config.yaml
n_head: 6
activation: "tanh_gelu"
norm: "layernorm"
positions: "rope"
bias: "none"
parallel_block: true
beta2: 0.99
lr_head: 0.00458
schedule: "wsd"
decay_fraction: 0.916
dataset: "wikipedia_en"
MLP neurons of a small language model. Each row is named by its layer, matrix (up: input weights) and neuron, and shows model dimensions 80-175. Each number is 500 + 40 x the weight over its row's rms, rounded and kept within 0 to 999. Numbers have three digits each.
After each neuron's rows, "fires in" lists the words (lower case) most often at its 100 highest values on Wikipedia text that the model never trained on.

L3.up248:420420522507515461482531503470582505499503472495552415455518483536450476512482499484502551467517519598481496476452530548492466558468475509516477518496486520546530564489522589457510468501483476457508409484540480519483469502512521542526586490605584476514352515461505573495432513556516490516
fires in: "take", "open", "san", "year", "presented", "present"

L2.up176:554550455489499549469467422469443435429546557535456443467503507485527547403537494500476535561436487536473494471476476491517522467513453472492558482505485449480520429508524512487461501426510487522511498435487482484402488531527550463531441481506521600479577504588442561471530452582477524463
fires in: "medal", "year", "early", "e", "novel", "star"

L3.up415:518471473482484533468499469463445522355548498490439479526450488561470451503472470456496396458445453471516530441453451496487492504546497488503486521540520494501488404470502339541506493466480495502576497482460481470501540476435432487468479469377426518493492476506482403459520486489445479458
fires in: "years", "period", "months", "college", "awarded"

L9.up114:541504517516484519521534500600523522492575474527516547509562474592487536509484454533584531511556456492531544501486519459536456554464463484561460451480514503477478507492567465505428537540426428425529456541520554418459486541440551515457443436491556493456500444502477478464557510466555473465
fires in: "not", "a", "before", "be"

L4.up578:496522563498529451507512520448517515477486526477520532440409537507495468501488542498518509554548477553499501534413481456505493474484490534511434479460480543490515473475498485474469495531390464518552456436358575457521509496542576490535551497380481489528518519442505539528512438501486543488
fires in: "career", "years", "post", "writing", "named"

L2.up461:508520449523534526569470528473525566518494496512449422511499497551442564472510420464496502575530480469467428595496521506520504444539514472559536401463545423549570538490522541469520512426450524507508500453544516449445507502538518470462463427511511509505470516573514520496531488548556498474
fires in: "some", "among", "an", "anne", "another"

L3.up757:480415493500501528561551491615496490527505485485525356553523492477488458482500449474529589550492476462480516469579480453485467516528515518496497507504442521445510491477563549483495453499496506517549449463500486430477518510560513506530495509358468490500618551491481523512575497522565489549
fires in: "due", "take", "go", "low", "prior", "position"

L4.up226:489522464510507577508459602483518514494466507504606521491418512492463464495496502481387521467461525462493446506485481451485503531502457466534457476459458486449430514440495517407451488503459493533513503494446411470513508539481539501498513573488482463552535492482473508467539479466434498487
fires in: "also", "lieutenant", "captain"

L4.up95:479492496474456483507471461561502464535465498455484444499550479532530537494547368443526461515486515471499554479507502534513493542468493507526468451480475495452640573528501522475553559487487513468478469486605451467477519551506474505456476632552507481504506501485493400515416524489522480491
fires in: "also", "take", "feature"

L3.up548:552542491519496501453562507536387501521414489500537512506495509484550508498469522501501460541515503424534466529541484516491510444514517516469524508479476483498481524475476560506492475505439478497529495510563489442453422501390466509503473512466427477504514479522499428479560459491424495458
fires in: "such", "central", "streaming", "dream", "along"

L7.up697:512513529516452465524504519489581546542494482474506502520561475532427493539518414536616518574522533442489484450514443510521488486506461464514481486474495513511489537478458485471489446537388543488497464507507528459506570510468471485465420445555513493457484437568454497446536519506545538518
fires in: "as", "1", "9", "election", "to", "6"

L6.up77:468433425503470461483539541556495469475549505490493469461484475511451477472452484530462434457519440555402556480483545495479516490510439487514426543597518488550479536461490534469464368459522450493477451545529447458526546537563521513470501552456487489462487502562476503460516491554488448497
fires in: "same", "elected", "made", "free", "added", "rights"

L6.up611:539471524487475465495523501517577515522426555492510513441509476418429493464470503585522547475539506507455553554557471557527511471462520485524466491472473585486529572539479561463534479512444502566455474537446374463499543515558519463492573579477533552526486524508467472498522458576551456480
fires in: "called", "jr", "did", "does", "m", "considered"

L2.up637:508438515567612432479481504519534484493488523459529476453500590491479563491544502444524518523475437443545445534563460494497481529558470522508516463476532437484553532493577507509453550540423472517468491462551535499430508399450475438415481452480523565519467499513504522454454455517563526505
fires in: "the"

L6.up140:515488510519456539474480567497432489481522484472393495473530494570480480474493481460567396498594498561527512478442557499497505535497480510535453536547429476509548491479444481505495448454506487388505460529515540471535512512526440539521532427436498490485519580553507460494475521540490482511
fires in: "place", "made", "position", "works", "available", "given"

L7.up286:553478535494528493521490531587549476523474554521520441527520483547520526497524481509517530547529519529477409536507432497466438485442512490547532433578508527486489446465479459485521441500484500490530510486458540440536512493483549526463490462543530443493472494543516462511550549474494540449
fires in: "2", "7", "9", "5", "6", "3"

L7.up39:555499499515514538496467521502554490427512512536511418522546494485512550491456433567515490491460483539496490473538431551562402530475440441494512504501515415427519519467601489533485533544488454483428463432421534486451497482455484490498461545500527473521482500589562490471566495492475516459
fires in: "to", "include"

L4.up748:517497500498524495508509554478506491489524509479543523440455504479477499507457545503465495453494523531460495559473465470492508425483543528479562501512527515530517452493472502538515465531446438540474505529437627535479512445522441478460522669430460539487474499466509544483478451540442521480
fires in: "but", "together", "writing", "renamed"

L4.up248:501489533495489615495523527492513503493495507470457497455457471556476470491488474503447504495522505530512559550414479474507509453509516505523470508533509504482565456497455503509576502527448478513494516449466450528443537519598386506485568521429487522542494525480498468492539498543505505488
fires in: "time", "given", "attributed"

L3.up52:429458488500506489444468501633318498522528509475567429480499507472500399478485522508515477497496498463498465500525477504485515435514501507485515483492459493461481553481495517475473523485476475526544410546506589438477477514484499508508479554452357476503509529492491411493487467495519488499
fires in: "such", "format", "streaming", "rather", "formats", "kor"

L6.up165:489393438503417479452481475558502464510481528469516458497533513519426511429538442484515457485499450502436573483502493495521513470497481444518450525480481551521542617491481504431458476418499526578461493569513395461534547531545511486477512483431526509459488495552490514410516513560534447474
fires in: "both", "elected", "made", "considered", "however", "either"

L4.up424:479461526521486397516494459525454519527507472510471461532589489460462510471510443491534514425493488504479467484460510483514489488459496504494532502511482488496556453522535467489508491494504453465498432534510448474492522495534542469487504359511529516471492499496498474500488492497497528481
fires in: "more", "few", "hope", "policy"

L6.up305:572565538522554541481469648470552495493467510465593549508567496447490507581515527465480552528469516420541470556570485502476484498456505488507552444397489523491490426530466543518554437605482559560508538464450463510474478471475531506473503548503519503537517527480524476496527486451471515469
fires in: "most", "band", "work", "song", "mostly"

L2.up706:491550516479494507587470497521468540499519494537532427469544525478462529471496406476489483579489453575533446492513476533481411508493523540543470512504526441528555508424519441490485554436508443512500566428549487425466434510472482545522524491450521464516479520534533545440527484568574477491
fires in: "an", "ran", "put", "another"

L3.up712:500458494507504474525558487519577493514464460478482477510529507491489565517521498435509457592469550465516508481523541579470513572484497488465497486495471507497510457540544463498498452480491534497593480473636459528545429517392489524531448540462565472483389488470483378548371483474525490529
fires in: "former", "first", "after", "formerly", "original", "company"

L4.up63:516525503481484488512461519484470514488543540515511540502485490418430468498505541506453547461465486482509506561522451498490476466502515451507475475512509524471441373477524484507522450510577513573443543430386513511516540450529474457402512458451506568478497522483508568483531488472521536535
fires in: "most", "total", "noted", "said", "mostly"

L6.up314:483438527504485422519547412521552505481440492495502522455467496492507527528524479527471497533465447514514498550497536560544492511437450498497517492611531498509570514534547621487513437381492494533491470494532367562500500546485534474476459586546542516481478466496495476555524517499518524527
fires in: "original", "company", "band", "term", "father", "town"

L7.up180:563496491497488520507471517645472525510536536534558471484453567548460532536511502483526501515437427507530510494525528570499487534462432484592464442467541431486520528486655554515447536543523482520507470521495522479484571470504495457488488469494476538485466513526496533475478400507502484461
fires in: "to"

L6.up100:484519539472572513518468432474571540472441509490554496512531508422490511448458493524428605459509518499480522513519504478502526451424468544488457515481554494463538539522491460411495464512474504578453444578504441467547493518549520459481546537486485457528486533486455562433538486506483544488
fires in: "league", "named", "career", "said"

L4.up135:499516513477510559483523460523447516534479487481572470514593480572536523581519460467581489501516533487549555488532493545514487566488476487546460501492476500469589471536529501496537553518465547455508506486611393482491481513467555534452511529611570469499477491436462450527531547485528492465
fires in: "also", "election", "date", "paper"

L4.up484:521475482479484658516521492531522497486497504472454485522511490584496471482510467511480479542483482423507570523616520561505507497485526505499555537487503518498585530496483532590504487479532523554552557497614499516517500492530469495497480600366484519481514523535490441536452476546568497529
fires in: "made", "hold", "system", "low", "party", "satellites"

L2.up45:517532441485468463517443524483528481511520563499509433468504524492538548488468416480590472484485521528517508550566520447566462448557444477517509415477496438448495524465487508474499462487425478595551445516477475499483558498500495527498549536484513465473476536627517543525561501573476562477
fires in: "between", "but", "created", "using", "replaced"

L4.up471:484520514464539489517497451527435508545500493493500485491534486452443476531530480476551493470509536525556454434436529500499508541472453505502490430471446461460492474530512434402477578512425534429428427435454494462534486537439443515530482522550431474500502497451469408495481472428471522518
fires in: "film", "also", "british", "series"

L6.up718:445470470485520537467521592530567506529350492475550491485524487485473534533456483506435517444487470563470525487527518536493500495503469537516506542527549522481528570473460598368550340439480567559459469490563469451479514555566554529488509637460482441531523511482482494465510514502523448498
fires in: "only", "2014", "a", "compatible", "never", "responsible"

L3.up563:546487536500510492540500512475520501506417585499586469463452534506465485502493485525458552437483499456524483512507496467511497523550502465529477511462458587514508538424534511475512530508470513568484526494409516498486513497570573488499573522464485501511556445454493627530598488512507491548
fires in: "also", "all"

L3.up555:527457499515505469429451488558425485477513552486414539488508470524428483504436446505521447505452470494517521520477458590548478464504506418473490488515480511460485409498594478593513522456495454531484583507524442471467554534450515415474445470410504527419445509491486465491484486501522452542
fires in: "due", "began", "prior", "recording", "pole"

L8.up751:541468457504482486506467535550469512461564543551515455456499522546507523512463478481522463472514493522525449478532461600531468533486489505545490496486558442418513570496592442525493486531510454559426423479486499484447460463503494496465515505528507533561468512479554528420540475516499504442
fires in: "to", "as", "from"

L6.up173:546492529485485478503441359476433468457481460489418493448523484528505466480463497522540402501565430586452486529461441456540520487467492514537536475589421470469546485474418430514515536528477499464520447490489391487508539532535494493474538496474527481479520533530491498443469442536484491482
fires in: "place", "made", "third", "represented", "highest", "not"

L9.up526:543540425458524504489474494505516520549518522488420534459474495521498514460427515437497484500460519523516517555519469491516518459604410556541536507476489472489512513474512495412474476477462459494535452476457542546480491477459506534510485458495510419522496407558446591489573442556458522488
fires in: "first", "general", "originally", "e", "graduated"

L2.up417:567457495459534505526494483438512530479553523508589409464532518557536567517517470532521556513543465513559548512489492536530515479514438535507480478490528446430532539463596487534507487475455506545458414410519498504457500450467497429476498488490455629541487493535495489476428441459497511478
fires in: "there", "silver", "year", "number"

L7.up657:518364487466559504431577563516516519477503480556509515457506495535498531474485460441535561574557491470556474572472462492521518425485456515556525478503518491511555525505500490458521474548472498513547518480513595448442490508490461509388398473527512467519471465524492453496546525522520482500
fires in: "s", "to", "3", "could"

L4.up323:525530476460495332507503523465479480519520509505606523494530532402481510536536539539469529552472497420509445554555512504497456541498460445518515453435478512492432436494515501475437518495526548511445522472417395502514483498445622504475452537504487483489523492478479526523533500456517546540
fires in: "most", "total", "mostly", "religious"

L9.up45:579424551581494439528415552567502522470527522554594521467498558493496513477459517499528509474460489521476553543490486504598458477477527523548517496532537488447495546457557535541535528466435502473466498485442491464531512490508497477488431462503555532521498498524550485538501488567498533418
fires in: "is", "to", "may", "can"

L4.up400:497480504443534592504479524521492493483481505481443482481405456563513434481526418517478440461541465480516580530460467531519509471463523512524458497496491517442513478491499541543563494522519484514474534499592505470432540524593510501418524433434515536505503529506513451471508483480513465421
fires in: "time", "result", "inspired", "ii"

L2.up67:538516498467544487499489537564537525471562521559548436498519471527514552510478418500478494534491473518519467501486432466508431443538367518556505438510504410422529562497552565486535449555519506514555442473526528500490480432479486532459490469489521486463490501528532499544506502552525486423
fires in: "this", "its", "s"

L3.up748:456473479501498473439524518545516529495400527506580466469509506422472526496483551487496456404484492473443456499458508518495477502522486480542477507468477546471466526401523482511476477523489473517463497487392438438480436512479511488500559484449462451533593498486506603453605507497482467495
fires in: "all", "into", "annual", "anniversary"

L6.up761:497429491494482447465482498500449475442495508481447474517511492470461471469419470488471415445552536466424478508447459462495496492459489513492406514478409487470451516452441480435471405448517444507424497490469408488510520502473425462450495400434507464486478489538497535365485487521449421455
fires in: "received", "years", "won", "awarded", "according", "led"

L2.up504:515464514492469479503563469447477507539521517479479436507491515460506518510519411468525471544499506485508507549442478572499526553565500562545562500492490486475503443454474558530495511516480475526529533459504551474472507456413537487393448508455508506462539470602488502486578512510558556453
fires in: "year", "years", "awards", "time"

L4.up306:498536549498466695514508503491503522486472500478404483486487513517457471516515476484502525494549468577479531493449510479479523539510480487526500510518480498471561518505474515457529472506452495472533469445613439475491550551573448489547521437475463502524509495499487435525495482512573487539
fires in: "year", "there", "same", "time", "verification"

L3.up527:507538500520515490524519500553431537441529477511560436492503512542452593522546497432489515496471507432505465490467519486486559556508480485531481508517483499542517513505541526515502576513461499520512545548508382593562566494532525523492540539538617496548558447493508558480480486458417511478
fires in: "years", "months", "headquarters", "medalist", "young"

L3.up572:508560514508496513643510487442381501523451487502431604521486516494476474509467523466495473529478520491542494525505513504498508495473499550476518497508504457482508465535438455533491495505469477493519480533550511517510488500374432494508461525488463492507450486513501378509487468483483512470
fires in: "than", "world", "see", "work", "society"

L4.up126:497512517527485293495537533425537522465538510528515522488465504496537520483481535541492527504503487516520494503570468517533474454482515443482468512519516548489452599505521557552476494503528486534495556532469493540552495475466667487556506447463562506482479497475490588511595504521505499465
fires in: "before", "like", "wood", "social", "description"

L6.up72:554420515532446435489456585516523468416472523438497522455520502530450504559527495472522407566501510497508524552514527527510471508484423470524548449552500511466501433508427569573483578469508509488494505524501435531497480535479486488469489544485550507499461534544517450522514462512469465542
fires in: "place", "band", "elected", "made", "replaced", "company"

L8.up427:537440487510521506480407428538542456443500546520522491421489532534468547490470485490488497547491462504549466596472434522523519546507452543600512423445503474464482503523520494506457490567409507520558407506575522530466526458463439557481493429448528530485492485521494462487498485520520517521
fires in: "no", "st", "mr"

L2.up401:535483480490502445527485489580594495497496508479540463469579508556488601561464529559605549569524516477460430557528567454480547518512587481541597422459507483413512575497482550478510444500467488569529512496521557474466512507475476455467449511565525529539516521537428554472478491534480444541
fires in: "appointed", "what", "which", "decided", "signed", "but"

L2.up634:534492491539463459499549468485459462542529528497524486486503513540434497479536472426435557597503458507513434516451534412516515439532457481569489431515511505488534518499440548428495572496538516511482526470574535546466536467549574476513495547439518532491487552512465553490502428529538483535
fires in: "best", "all", "chief", "associate", "alliance"

L6.up604:514459527596553539499484646488443498518484488485541542460556499475487526543488573450526507543548492538459450536490536460494509527461476553502588514447421454472514471492410513507499470610433477449489474507521360486455447509516466483509474538493484474533538526520554442466564496498469446540
fires in: "would", "addition"

L4.up297:480497516538437506511492489507502499474536502514493477490452516465430514462526504477491540435463468559408490497410456545493477523489494458521495447548488500497457472489516504382462560505461431488525429473513459456475549505486517456479508374481482504502487442501499473437527495476560499548
fires in: "were", "early", "same", "full", "later", "population"

L7.up135:533464474508435489474448525498455426553455519469513491474446574564488523487481493544502482438504412493510425484490473578579478526559444418555508493505523523481558516476510495548474517489498449470426414516484520519413480489489514527442450469458519513458554528559579504480440484531466579391
fires in: "in", "with", "a", "from", "first", "at"

L2.up746:533485482495568536482525491482502500502552463420522429439448503516521512446592461561533459540435462522503491536490435577539550520532494517529523486495524457489541441504603531571496546448501437499432533460487512491515428548455439478484501418546499542503561531533486515457482488540521515502
fires in: "name", "there", "number", "term", "terms", "technologies"

L2.up36:520474502489570417515505520483542546521545564500486413467483511515550546529523431498543499499553491482526416643551503532517465466551447581559574461458520426409523508496500485439473492533481452559447511427527535452478505499460469492476504431548496493558554566584461512493481519577524545482
fires in: "it", "there", "this", "making", "what", "these"

L9.up306:595418505481474516531539473524491498479501575504552417427505499493466513507536513469470512536512465493543454525508487545557533488523516523545550459512549481462580567514581543478452548533443487467482497448545517448414523403455513452501421477508540538541500480465526532467466456538588505490
fires in: "the", "a", "hotel", "whatevers"

L6.up529:597516499483473519521506644519432474415524501488435486549521506502484486525528486509548468514496467442535548497492526498490485543502520450523487502459484469521511400483487493572524466488473484428548555429538377475495558452514440497462480431439537544447521528527557433536477529476498512515
fires in: "period", "position", "degree", "available", "information", "living"

L2.up166:553540439510516493481491549460573419519553507457489446519494472465485481500502518466514517476477525552422495448552464491472560516527576482593559528450469473543513525463462457407544492516463524498553525431484590511476488479488520456489515508468567523460476447541591530495590463549481501509
fires in: "three", "five", "two", "whom", "managed", "young"

L4.up598:503462460537483657502483453522497531473509520450582489492474471639548561486485496470457482516514494476513560517483452530510493505505484485503416547564507470490548483503482537518528526488528491518560551487488442529481500500498429483442516554490526496500495554513482531477543547534390511473
fires in: "time", "place", "qualification", "awarded", "website"

L2.up293:566520456481476454437506423484539447533490507489535534434553503435451515499532549518492516499460511519533507606471508496508547487452552490478557426554549505493544489565459478424541532539488539498451510499468476520486496429434479525535486538524505498511425530493492487561439483533522562493
fires in: "four", "kingdom", "old", "producer", "white", "notes"

L3.up414:573504504486464516469547479426301520501459488499531486471498485543491434512469508456499553515485516442480509472525427480495456525528498472533495490508488485465516391509445479562495514502482529507529571473479365523488483508538439467446510520497518496498509481482492505499585511482451504561
fires in: "time", "coach", "website", "hours"

L3.up65:429487502476495510578461496557509477507413491519452492504513507469489458509509510450539635470452511518416517470489439480469504544554515486534495467524475524431504449468572418421478535492464482530523388452505481451471510503421512474486539504463470471484529412481483547499543531514641504554
fires in: "later", "were", "daily", "forward", "precedence"

L9.up36:527513476538529413490483476547541519457480509547516454490578545444501497524484465570573522465465429526483454548521530441492463476532471549533521526482532474451579551479439534513506539482469422536450486443559507498460550457485454441472518532442532520509558502559539432449535483526549518501
fires in: "when", "while", "but", "although", "where", "what"

L4.up649:514513543505481489510503386486520492498476478495556491491493508596584535516487491518558465555536478505570490494503515510552492509516493477479498432535499484470557538571528492476490558508493533453591509543470503538463447525414467501527464549624506493455496507475484532510534521501445532491
fires in: "in", "death", "father", "incumbent", "cup"

L9.up748:518443490530565513469432511548552502534515503533455516504534574489413524473459445424486473507472441505526528550492510533460481539458460484528544488483524489478499524479578445513479563444436446497459412452476546475433507507469490549502473452461514500459531449557562485444552439495546477457
fires in: "not", "it", "be", "an"

L2.up123:535486490499491466527438522579546500513503564494506412434438544522509517513496505519569506474500478521505406503556524459555515472633468479540518459516448471460491567514558576477499522493516498517484458476511491441454537484480553477417460440483586579478549483565557518488507462577423558458
fires in: "and"

L3.up500:484504517491522470518465520468481482564463504500576467432442514424459469479497488515441554455449505523452457541453495449496478505499491506516484474483485538460485496436482523443497535502462477494514464465436534461479545487583534471509544547501520498516499446455526572518525460470493526486
fires in: "also", "notes", "be"

L2.up339:533501467495513459479457499515524444495467555503574423410469516511480572521534404554546503538502436559522460481556428558517465462511481493527475442479560411443552524508486536439525482467501424607526474488507499464476518480524480448452511439489496571494506517537577480465520501525494560470
fires in: "and", "from", "with"

L4.up114:534510474473430376467518507466480477481502514492514488494455487475438492520482454493437509526459502418540502494527485473507467500503472469507442480488494512480478394458495504546494541508487532531411592465412455467475523480499528494454472472380566520503494488455495490486532496468517461498
fires in: "most", "total", "called", "both", "especially"

L6.up572:428437520465510487526487469469512490501450455468474468492469510479488524528503507427539503516473530450475468507460563550510485526466500457525523467530506504452562460490477498494510519441463463471498500368551544515474455499436433508549516542548528499488469465438489407565456493442479443558
fires in: "first", "former", "formerly", "hospital", "second", "next"

L6.up227:494559568433486548485455536536535490543465485483556502518524514474485488467477460515418549499452462454493518533529549479467492495495453548519498506493566433464537430502447523462516391559523435515456459510494451507512444502556494479455479558493470470524459543509469513513530472461453619528
fires in: "series", "album", "named", "career", "attended", "book"

L9.up666:558466444469468472512499486517519469563494505540489436357428490563485509537512429539505458520489488524509538515467457475542472560595447544559547461507502485467554558474540538406475514526524476493475479475501512521464554457435454433461470400471533528512434512478505601447531487497511444533
fires in: "and", "as"

L2.up541:554456523501508506481498515466517551521557599467549419512493485521523500494537439477516526503492484491541468586549479478530543480572480556568533439506516448427535459465586494498478494524499438566512461399509530489459517469438513464514456484473447534557540472567464543483527480534489494474
fires in: "born", "there", "held", "started", "served"

L4.up519:519502524450463708530493577543470517488501510498480509522484502492456438502534497524512506463486473468471554537537492524474497536546529475539508517513495530502482409456532527532509468506535492532563512533476479487517558508602510483420521501373465518474526525543474475524500492505614505533
fires in: "has", "information", "age", "code", "satellites"

L4.up261:475484534503464456482537410513492483521479464506484472474559486549518568507491489483558500491494496594505491459457497537491504505504496537515479499515503496515610539515494474436530465500404488455552420470570481487465464491504417491515520582598503447507491470458497441506484505529498508505
fires in: "second", "short", "written", "pollution", "hospital", "left"

L9.up109:450512435518484531549545504500470480482527507523521469452600524507428483503470455533552563509523494455582538509467507602523513555509539484535524474523508506502529468535474489469511501509482445545456451410551534512427499472487445530455538519497534552526391463491503427468537513552523488539
fires in: "is", "as", "by"

L2.up585:490494544523569502461451472526452576547532454538524504573556551431547538500492472557528438463568467483498459479471571491502477549523535558550526502400466560442451500474493475447486477544466524569543427457500428492510456548481509547491544507510486522408504534518492557468497452498465536518
fires in: "later", "they", "much", "novel", "followed", "some"

L6.up639:515444446482443500481526488532478517449489541529453497521488493522465505413479486527501394460512513491464494483469484450521514473516523488524455561551500487523462483445484391564464475453530430461509481557512381486530521494443417455460530515472509495431473520554516504439468475599484524484
fires in: "on", "elected", "established", "founded", "pictures", "made"

L2.up578:538475453461510470499556526505519522485523572483552409455488517511522573467522414476546505493466478451537531510603418537529458527505397552537544486487551371432561521474508565423478512548515424520444480477487537455449475487497548521486535457462460480474508445649509552485557493508514502462
fires in: "such", "these", "like", "their", "using", "between"

L6.up625:441491482462486452486528410520545512609379519476551483435560499471498517498494521497478489468571525546493490469495494506548495460478488512508491527485477556488542657490513465389508526489478539564462478509488539491490479546552580497488541594503482452518492496462490538452468465522525491481
fires in: "is", "considered", "proposed"

L2.up217:481517469477513491499524493502509453526490519498529402476490479476491573483529474486522501447455484495552428457515479516521479492470476511493484482518556457435567560582540572549500540566453452551440453442561421475461473455530486511503489465543526636481474489576546490464484495498559508466
fires in: "at"

L2.up603:501506491525522511585439523580545483506500570470521486414476528506554501463540543516453485510441496484539465506477436549531504500468440502502447426526507440446574549536535570502516487531520414492510490468582462425492504430505448436563483408445581577500463481489536462473538414511487501473
fires in: "on", "at", "via"

L4.up600:493523496470520379502472494445449527495463487485504493515496515506518535544540448471532498515512505462540497505475515519522486580483451460543460471458450527428501492500539504460484518507472558484520509501521453435463492536448557496505481445509567475477499480440476456486520501445540462508
fires in: "also", "programming"

L4.up209:509552511436497625506519482485461516528543525498545528477528502448444455567497502491473539475527514591500549523479488492483469489535480509519504499458509549489536467547509459446566416548492539522471486453430517488475546509584420520489508451522489538522541528466508564531538502471465507517
fires in: "there", "known", "total", "soul", "investigation"

L3.up708:512490499512509510487553508727619509449433545485520504512519500538502512482522418487499338474529515446504519475525533442524509461460502518500462527479470507501517546494541502511517445493496518515538526486517415513503530528551491533527531512362524486514523599496488560525442491540444494478
fires in: "career", "took", "role", "youth", "ended"

L3.up168:498452513533530472511562484506433529509415476511448551511553499519501430537452482471527370549551496475553504485480533502496485555471499549500493542506460517506508430473509491500523423514416486520518519449462413482468478507505485524514555526494652478488543497481525540514529504526482469470
fires in: "took", "career", "approximately", "years", "year"

L2.up139:552488483496579491525478517524525529428513523535633549427478497520551529512516439529515511483455492547501481526497482487526518507469471539523531511440537457452569473555563496496476477499468399529523530430491503498489527454519501445516525457477570597590468511531520504448497479541523449525
fires in: "and", "from", "front", "battalion"

L4.up142:491535526517488471487520511411488511501495500535481500495549529404503517482507487517442541479527496506527449466499501484546464440547497457533544474447476568465460594454507514477499515522509551512446542443397496526458511511503525523534532440513457529501515480452496644450553505500499517521
fires in: "most", "some", "total", "result", "massachusetts", "expressed"

L6.up164:427445549549498508505520513479450493550437477465524482440547503447492532537419590392532512536553516538485422494479531516475465518501456515500512521390446508466530499480456511461486469550391483455479462444531471491427410541512419493523489530530463467521527488485533447445558514474451450583
fires in: "only", "next", "addition", "year", "final"

L4.up64:482483545463444451480513458455451495518483491457453462477558482460459502511502413434521494500498510480548523418492516475507479513496459492549403479437453504452579430451505478496520502506449553459431492412465491450471484507500466485498513417485532467521478492427482400521466519481506451526
fires in: "also", "leading", "legal"

L8.up184:474541513505512565440552472502520529519542493470543461508553474510483536457500474508456550537528547497567492541532407544494493510529491494545533520471509455420520454441478436478535462436468498555484498437467505456441496474510436443467453524511487538440493504525471430525531543465515532478
fires in: "year", "years", "december", "february"